{
  "n_head": 7,
  "head_dim": 32,
  "vocab_size": 8192,
  "attn_scale": 0.177,
  "parallel_block": false,
  "init": "normal",
  "init_std_qkv": 0.0231,
  "optimizer": "laprop",
  "lr": 0.00228,
  "lr_head": 0.00853,
  "grad_clip": 1.0,
  "warmup_steps": 259,
  "train_tokens": 543300000
}
MLP neurons of a small language model. Each row is named by its layer, matrix (up: input weights) and neuron, and shows model dimensions 0-191. Each number is 128 + 32 x the weight over its row's rms, rounded and kept within 0 to 255. Numbers have three digits each.
After each neuron's rows, "fires on" lists the tokens most often at its 100 highest values on Wikipedia text that the model never trained on. A number after a token or word is its count.

L7.up722:134125135118090118102134063160117093134136091095112163162126133150140132143154126088176083129207101138129160130123114154124134153098139127121087131077106105127074136115098140117114092142121103154118054154159119154221125181144114092131155090148089161098170138124118122129143178161080131123125108074132112115109105134152202142110155115156171148070145141095122108123163166085124127048023141132096085148199074139139119123126132086135068120125109109116210082148108074125162073117143155136091127082165121139162192165131141156128123129112126120056169133098125110165174142196096131125
fires on: " |" 51, "=" 24, "ura" 4

L11.up629:068155133114096158119175149130152081131080149126160097152136093049111137149190128108119090131138096147106153114167089122103045120113141153094143129168114101108156142106115098155143189144086178128146092116139196134073088171048099166167147101115127117155104097077153136152135127088164132140130154098126093112141065137196151181062121162151127129137070112118128099135126185144155154172102119123034113210107134125083119119140135155099102135120146133082131124140146124076188094121124133098010152193121168140133144159076184129094120113171123120131122140088134158148123132103098069128
fires on: "|" 28, " |" 19, "+" 12, "10" 9, " Candidate" 8

L7.up217:164119096123191111106089109168100128124124103155073085077187146179089081096142067088158069101135161142156185133179183139146105148152052090145097154160114162152128141128104157157144108111135183125116129112097142102147182120159152085103127105120093141143065125131111186147163117131170173161089083146064113143136154156101192089137156156161119150136136074105117173125094085131125073136143077147105143120089127062088086116104166129077108108128135097149093145146125096076124088126104110135130159109129175163096102175134194124139079149108110114122129091143146132147141178168152096132
fires on: " =" 28, "igation" 6, " been" 6, " etc" 5, "ers" 5, " ISBN" 4

L3.up310:135096150173126134114126143102118146093156111093106117172135118096129126163136126113200105148170114169104130098136143026106109143120119146122131100150111104122135128169149152098142167109143134115183155152152179176116073118079103130166102081125154143116118149180119106129100130130157094139105086068139171105044147136071135128146109087218079058072074173143147109143117141157082089115134129127139153079137128118151107119078145131144119191116174117105181192145184066176130112144108139183193141096183137172135138160127214086127036079087161124144111146126095166140121117152116118136
fires on: "\n" 97

L15.up229:137103091089143200121108090095103168152137113167149122157051104144173137099140122137139145139106132131105095170128122090122158190115141136169171168051145141126067120110062124127128133193134136106124117146188168123129229135122075140135148137136111159115157137121105102118079122154061167143126163057106157127067171134148096162070141124180126114066201142085101080110093108110107117098165151149135121088153079108121160173118121146152141150090122099077165152119092136161156125107111120118097125108210104178121136124199153118175088111128086113089129122121146073148094116173151153085
fires on: "s" 23, "ed" 14, "ing" 9, "t" 8, "y" 7, " to" 6

L11.up15:097142161149086209120127139168116151080101166103200149178126072117125117137144120137106067134155111149130156164141139079091088155089136122097140098225111062111129171156139161116123207136099122125105110103113183163124113121062103172190126072135116161151125118095177148114173098119142116120127097107111081103124118129205181151073097113133143097081069103130150109114156188126127090136135071131135146221116132134112084084137135119140114121145170087124111190185094102114126131187136126135138111169169166129146125114137198112122102136141092111121109130086115131140147089113128104122
fires on: "." 44, " |" 24

L3.up715:128179193134132124118126049163174111148137155125169111115130062139160136143142130146121138135136112149148106092135154077123100163132110127182153121122121112121152097161109105117157139137125101092112043132138112132096106189120128190129125154192151200136128211167125149104096145112126108148105096078134128086117112109154164057100150038151059108156156142130128111072108155153068091130188155110130144134144118165132142105168141083149102146174116084135103158069140184177094182147168128139146149068138150141129191179152167082118150072169109066138136142096136122120090090202135164106
fires on: " sh" 43, " y" 10, " g" 10, " sc" 9, " k" 8, " ch" 7

L10.up803:140185125167117140150149143125152107092064154113172135134092111105124126177166125139104098122131103134162081212149156096064114154138130158192128132168124098117125120168167158166115183130135138097152066061168152189170136150088101126131110153129134081131148123147186180121111154220132138141100099119117129093106119162125143136081075143160085124112149089109061111135143197218119101154133136100102173133066165150173116064094123064089147128122133096104189173068153142086100125108146142153112168115115134163139154066123155163095026085130166151128151150083111120138132151121110129124
fires on: " |" 20, "  " 18, " was" 13, " 18" 9, "18" 4

L13.up313:157125129119098167141086102120162183142135182161122146151128108144120133169166118135133149127132115145104109075103161124145112128100125156173154124144115130123158089124079067121164123155096121133109101109122126120124092134115123159129090158196098132123192169076084108046110173137153044173060112088135156076126075176110151134069139114167090114202183105122163159077139140155126093136135146153119157178124098135156161113148158120164121118130131044097106118110124168178084169150151157175056211108128151216121124137137175087120142150161169081050119082101105137116105086123103181136
fires on: " sh" 15, " ch" 14, " cl" 9, " emb" 7, " Fl" 7, " the" 6

L13.up750:163090115169100083137125144130151106095112111122118185145147118162126129158117128134120162161157156085144093147174146120090162148144190122153109149142118071143059109098130158136138135144136134116154111097141133109153144113127153115121103132100161094120135127180155074095083141221115160160080070124122135054088138155129102155100121133144083120072123125113132099118124188181040121114142157137057143110148151133124128114115122101145143117123235126077197137095129142119154064114144182160166170137139110203134208051156098177036118147120157143099079096107109093139073152150149161113
fires on: " 18" 21, "18" 13, " 17" 10, " 184" 8, " his" 7, " 14" 5

L16.up32:162164070134130144145076094160106095089078098164124150124169119191140144168141111114110176142109080109104097193150133145154153182137130092146086168110107155118133124073112071120159094101123112153164124101137087138099145197075135137125131129182166137119148114148126105133104163201144175126105125079125090083087137110130128164090129063161123039106156208113152124119103121163111105088196136087089156073148099155125155166121190126145164114111158106118194177107132139228157106165133156085125132104143128110172058125137109066125105066161166121138109151107120104107081155174141187098
fires on: " to" 40, " and" 33, " or" 6

L13.up591:132150147161100111179088128167169096163102205173116116108153104145132127130124143130108112156138145147117133109123194126058140121086113094156109145127117133124125110143100164162182129143142082090078177157124128132164120154086112180158075155158099128135151152138108154158148147121146109178080116116128163124078054171153149113110089140151112093112174185072149135088106136168073132159135134086103130158134161176199136071150166103103097090127155081133140114168085119196121149156116116193142199110108191143085174152097183153157111145148153139077073128099072066140115099135072120146
fires on: "." 16, "N" 10, "S" 9, "V" 6, "A" 6, "C" 6

L15.up394:122189115176084135117057075199145097188145163135068093103106124192113121154108100070159189136152152144103108088140109158140088186162130146140189102093124118069184090125165086106177152140099142126168169131152091139095134206107152140092112140100148149105094137085145142091128137137113134127106136146128095183116085158161130179172080115126108138115174243109178106103096151149068115112109177147086117049153081164094091142132136127163109132155139175122149150134122173105171140132097134121116157094139044141161149124129141107150141129114157106129135131116078111148074150187075134125
fires on: " |" 39, "e" 8, "el" 5, " and" 4, "le" 4, "é" 4

L16.up36:123157132140150241115103091145128075168080147138077088105151076151103127156072127121127142112159119122114091092134109099138132156109141126137163114101139102165152119097137110082136139118071065085156158077146111148100149158103058138128086084159132055127089212145114153081099153173143109134109117079160085118143168119175164098174093080157162175145145181103159094124071156144120088056199132141100133118132109155149150106125165124109110126153124143128135188089147115176116127207111122120123126088133110155163120154146143066121117126135198114147100186126123069151131074172114139149
fires on: " and" 25, "e" 12, " where" 8, " to" 8

L5.up201:130119122156136178118119151143129186101106162115088104187082138102155132162149117092163093111191120142092118109155157046114075133122123151156127119173109042125115117166124144120153163117106151135145114092149160122136072116066097199166127083132103129132126129180102100115099114138138098148118116083139146107077142164127083126097091092178064082091071133095171111130135183160122095119137131128130168108128126092110105114090143180144108151137174095046187199160158070148163152134099142156118140108148119167154151213125212082182020079090159129126133107114109129144124082140107095103
fires on: "\n" 57, ";" 24, " |" 13, "\n " 6

L11.up269:114139117118104161114124068156175062060092121127105104116122142127149130143154120149158125157127068122092155112100156140074112113116163085156107115159122088143100106063153080142145180107096152070154074112148161174178150167084121114158116208182090112120139114112140136090066198207111171142107159078107125107082097159156161151094154103134170125093158174052121090113198176107113107057117144112119136080147124116161156110115178084113121191144166065166087114111091143104129123146144209125133152072109145166161185073094117170139109108110142132079115139102116105163132155130148174140
fires on: "=" 75, "  " 5, "km" 4, " |" 4, "-" 4, "|" 4

L15.up96:103155109193155142123083106097118068175135169112151134106103097162112149140120140135139129122098116124137098114144141114133120163113116157159099109127122137143097090090088103070126144092133104119131095122167161135093127136123076197161125155223220165089074183115120123079116168125102172147029128150207138079114151150132158109072199105186057105132134172104162125100103129155101078102164126137166146055116156182087126123119146078135171119178149139148126161114113131199075141127120152114164186104160149149095193153124178116150152163132150094114097135084062171130118112127112166156
fires on: " to" 19, " su" 14, " sh" 14, " h" 6, " that" 5, " cho" 4

L12.up831:169151155151122142119116102122148121172067102120148118191119092180146160154138099130126167129175124159139085101168156086085114133085127157119169137149100115151122145128112123113194131136104105122119096120167138134144092158103139144172104130112111150078112180095129103092104127137104113161077121152221142063152086170124148105069165066142081137133077110101123090067101153135113108089196129105075186135123149166063092114048144064132151135149107070132139165098147135220126178151170105153105159071184100173105113143172191106129149159170136093121121132087120141141085081092114198136
fires on: " sh" 15, " l" 11, " to" 11, " g" 10, " cl" 9

L15.up887:125182115173196130143149114054118117089123128108126098116104149178155145140095096127148161138129110110152104091137154082124136185089137103109144092095100117134135123092166054108173113106120176115145126093161160169138154218089113080160089152126123142099136160091141099156097164126148092165122130158136185159123144181122075118178171106174081056123161124123091092075148133060105078136138114170138118092107161153155122116101121071136136142125180074099072131107108116122129135118160146162126128133103106136128205170176146163157150096153169150096102099112099120155055125173147132094
fires on: "d" 16, " the" 13, "." 11, "ed" 11, "n" 8, "f" 7

L3.up49:147183148150085096147185112109100148142151161217149211165145184136144111114130144065139071169140103141147138186118117117157171123214103152080146119079120147144155141138153148123108119140132193116147135125108118145144079125196186106099202157104159094092151145173130139106141115102109131082131174145115104182094134125149121157050158148099113153160134112104104103166145173132194104130092070116131152123121165139147171105132159126172198132094135180138132121161107168165177225168109080053054125120140136139137104160158143154128139132099153157190084165116127107131123051118107124146
fires on: " because" 19, "$" 13, " as" 8, " local" 8, " although" 6

L10.up124:092133102155064207098119078109182049108100116121101101089127178120127129153147129141153082153156096138103152099141154122073141105119146101160079140128114116114121090128187087136189136114157181101179111157151197141166143137080150112112130121198126135098136110094095145118084184157114178142100131107103126130126072158169108102069145164163159131090133199060113091127151117114098111083117157123129107111151134175133133118122161087118108148108167100160070125106081119106096107142104203147150178142085135188136168137101163160139091107053145094095133111088082130174139189111081112155
fires on: "|" 36, " |" 33, "  " 12, "-" 8, " 0" 6

L16.up243:150161153127107106141078105172151117072088145164095121093107120111158127149156123071195084150146095117176126093115123138064105134080118130123156060124114121177076102107156166081213230150152077125135141089149127143119122136106073183159045117168160164149128185057095124094107151147102068199086063118139091126135099151138186114149130133160149119146135168110141135122145158194086151160115124119047125143157145131167179113109159172121116128149160093078105151154108134186146083141148142188117173148115132169131135152125140159125134101161165136123099102128066127124110078134067111104
fires on: "N" 13, "R" 10, "C" 9, "G" 9, "T" 8, "A" 6

L10.up347:147147144160145110117102136121140126121051124071165146147129101131146167137195089117176133142151113141092100099170183140145122126116127093172124093175077106178100174142146073092173127176091191070159091122124132115098123181102140160151145142180146138127180099120164145095113164100116098153087037127134159094087100172106118097086117097159124070119110128100118078124154093135087133118211162070117179159116100162151152137064150077109093103158129098128139162090134196148128153133187132136107170104159094158101177137112136153111178116125165125100066072071099100169048103111123170070
fires on: " l" 16, " st" 15, " cl" 14, " h" 12, " fr" 8, " ar" 5

L3.up48:142095136163132142111094146111129161058124142127114122152107162105140134160132136120220102126143134135094137112127150034126126130112149143160110119159133110121133145173155174094141141111116152140217149138139162129157060098082112147172116112131094149099150118173110126118094119162155081144110130068158122139074124140066130127086082116183090077062084161120157133134132129170122111133141107121146185076133131102134131093041171152152099169119170090088139129168186083170120137154101175171141122079138142210127102198127191080133015090097158142114109099113131132125132124135121113151
fires on: "\n" 95, "\n\n" 5

L7.up507:094135108098145117093140038129143081100130067157119127132095190148135148118129101133163091145107095096139129130158175123120131151164147118123177093111126143137083090088122090139118067150078137124120158128158160128141200196141092044125159117113163185101096143092152105136121159129070132128118156052155147137020098079100070151169134119150105093117176120103110111133156130076156150112124217065143145085071123139109130087107122134176137151165154094087135151097123137166159160156161211105152130111139090179117188152174114149161156059099144086105055088131109101153079137183129153140
fires on: "ed" 28, " not" 15, " released" 11, "d" 6, "ted" 4, "t" 4

L3.up73:120118137155106148097127126095107109163119146197138105169204130153170087112086140183095069157090094142121147123096123143141114158168104069204151164152142142115141125114101104152109106079146180182164133144145147144185117138184199155099188146087148138153129088159155199142113105140149131147099160147124064157108101150084173141098139116122158118063123102108091100132137111163201163092126131099153101099137098123109140137164155147150102084163111151140098132177143071128188125154162085118117118194143124124078117155161122187188152159098112070134119149162191180156145097123141144187
fires on: " until" 20, "$" 11, " Marg" 5, " depend" 5, " because" 5, " none" 5

L7.up268:146095141190101171150139098162110135102141213140181121133075112130111129154161131147159081133161073122108111116153163145104113120173111139178127105203116001148125121114131126127163143156124110086100072118139204147163153118095147181148145146132093164161099097146127120081108125126126099117139117065126164098116145116142148127162106114195164110086093134128192135143098088146126169070142109123102137123133115135068134163117119112153113148075211096102089149126119167173136165127144121142056165085160154125176152088093168115147147074139161108088116094125127117138046107157132168091
fires on: " T" 23, " directly" 11, "ways" 6, " across" 6, " NC" 5, " Street" 4

L10.up90:113137134174134126092133062150136110143095158169150145151106151079138121136132106102191104142040099130137133134161121092133131199132163113094142046114123121139068066099107130117138110151143119117192129117127169154167122101107135070074127144154161121088085156158192101117083151130151121178117134052158155143083136145160123159155158131146077132114169129066136112168094164135146096118117144087112174134130130136121191094113124117170187217134132114097088107119138095161147136144145160152116142129110135139098131083180127133145093088059155111118088138094087086131063173199100120103
fires on: "ed" 46, " not" 21, " considered" 10, " Not" 4, "ained" 4